{"attn_scale": 0.125, "tie_word_embeddings": true, "init": "normal", "init_std_qkv": 0.0266, "init_std_up": 0.0266, "schedule": "wsd", "decay_fraction": 0.638, "dataset": "wikipedia_en"}
MLP neurons of a small language model. Each row is named by its layer, matrix (down: output weights) and neuron, and shows model dimensions 80-175. Each number is 200 + 40 x the weight over its row's rms, rounded and kept within 0 to 999.
After each neuron's rows, "fires before" lists the tokens most often just after its 100 highest values on Wikipedia text that the model never trained on.

L9.down459,261,186,168,278,233,162,212,222,244,177,161,239,214,217,246,220,149,175,270,210,150,258,158,117,229,162,247,184,167,213,197,267,210,215,151,217,214,215,226,192,184,116,244,166,151,193,263,182,197,185,169,210,162,213,187,228,259,240,237,225,233,203,156,191,225,236,110,227,206,251,161,172,137,196,219,261,192,216,175,177,205,237,226,151,233,201,237,176,229,164,197,217,244,199,213,161
fires before: " ", "enn"

L2.down277,229,147,165,238,267,246,146,126,242,195,247,283,215,219,213,174,202,222,239,169,167,164,279,253,196,186,153,236,123,208,180,197,180,219,253,213,182,158,203,294,228,158,258,221,155,195,164,200,210,205,186,267,231,188,124,240,169,171,189,175,239,236,113,162,183,155,244,239,280,180,216,223,192,291,144,218,154,180,181,223,140,206,168,162,206,230,151,206,156,168,177,194,184,199,227,184
fires before: "m", "sc", " |\n", "ung", "o", "a"

L4.down676,221,254,219,235,177,188,118,134,170,270,159,114,195,192,193,198,168,176,174,242,200,179,201,167,226,136,124,102,150,225,228,247,137,212,206,190,150,184,171,140,238,200,110,161,169,201,244,212,274,215,265,175,176,213,248,207,189,205,134,260,218,142,232,126,223,225,218,204,218,244,202,234,197,218,204,84,204,253,220,186,175,204,206,130,285,212,154,215,186,257,192,150,189,192,202,188
fires before: "stit", "t", "v", "vent", "n", "f"

L9.down213,186,190,238,254,157,172,89,273,186,179,183,249,258,185,197,188,185,161,198,175,193,205,208,214,182,171,297,176,248,259,179,213,185,112,201,134,229,243,206,277,187,167,164,181,202,199,236,241,137,275,270,235,199,195,189,203,163,209,177,158,206,165,196,170,212,232,175,195,191,210,219,130,213,157,193,186,175,139,276,245,184,264,197,216,167,174,157,220,179,176,210,248,168,194,187,138
fires before: "\n", ":", "\n\n"

L9.down233,178,190,196,144,215,248,181,245,171,171,195,161,179,125,138,302,219,207,218,167,230,285,171,248,201,225,181,257,226,201,209,210,234,207,165,195,210,167,164,187,168,201,259,241,215,206,207,150,173,187,215,210,165,255,156,195,220,181,201,191,229,184,168,208,161,237,221,141,165,211,211,203,243,147,183,194,197,179,128,189,264,202,173,120,194,210,235,145,250,221,158,218,216,180,228,190
fires before: "ed", "ment", "ing", "ments"

L9.down549,166,179,237,179,218,201,182,134,322,245,214,239,191,176,236,173,213,165,178,206,184,304,177,174,149,180,188,211,265,189,204,167,236,174,194,212,155,221,270,210,229,204,240,240,214,259,110,207,138,201,195,151,181,193,188,236,150,188,269,176,130,210,174,297,160,262,165,179,149,250,210,103,239,279,197,157,245,238,154,281,213,188,241,206,157,146,162,196,215,210,185,187,176,241,238,234
fires before: " ", " the", " a", "inning", "ins"

L3.down784,161,216,260,196,174,208,135,167,176,197,232,166,173,224,156,216,248,217,254,303,183,178,211,174,191,243,244,241,227,139,236,202,235,182,220,219,194,178,252,175,234,198,200,248,242,246,162,132,193,198,143,145,188,190,159,181,170,169,233,208,219,223,194,284,257,180,145,223,226,183,203,206,219,176,235,215,189,182,176,149,178,178,157,225,200,184,179,158,187,172,220,163,247,170,156,160
fires before: " a", " an", "ia", "ent", "ed"

L3.down182,212,269,253,187,200,236,148,190,154,278,266,176,205,225,171,226,250,217,199,216,195,222,115,189,223,219,288,179,188,165,220,210,164,239,156,151,230,175,180,185,176,189,257,197,206,239,154,201,195,238,258,133,241,228,197,184,278,161,233,162,198,165,206,201,123,163,234,128,130,241,183,265,176,188,225,203,215,156,247,155,203,224,321,176,250,214,235,223,231,154,198,203,167,182,172,152
fires before: "=", "===", "C", "em", "P", ":"

L9.down296,205,173,239,201,177,217,179,238,195,215,176,196,183,138,208,255,187,105,156,178,234,243,236,168,103,159,222,233,148,173,232,185,202,230,234,167,214,251,214,141,164,225,197,239,248,200,261,258,209,217,205,226,182,184,159,239,189,251,146,229,213,213,150,234,259,150,227,253,210,204,136,230,194,221,206,190,254,166,194,213,233,183,154,235,199,206,194,194,264,123,198,256,253,257,209,163
fires before: "ed", "ing", "s", " the"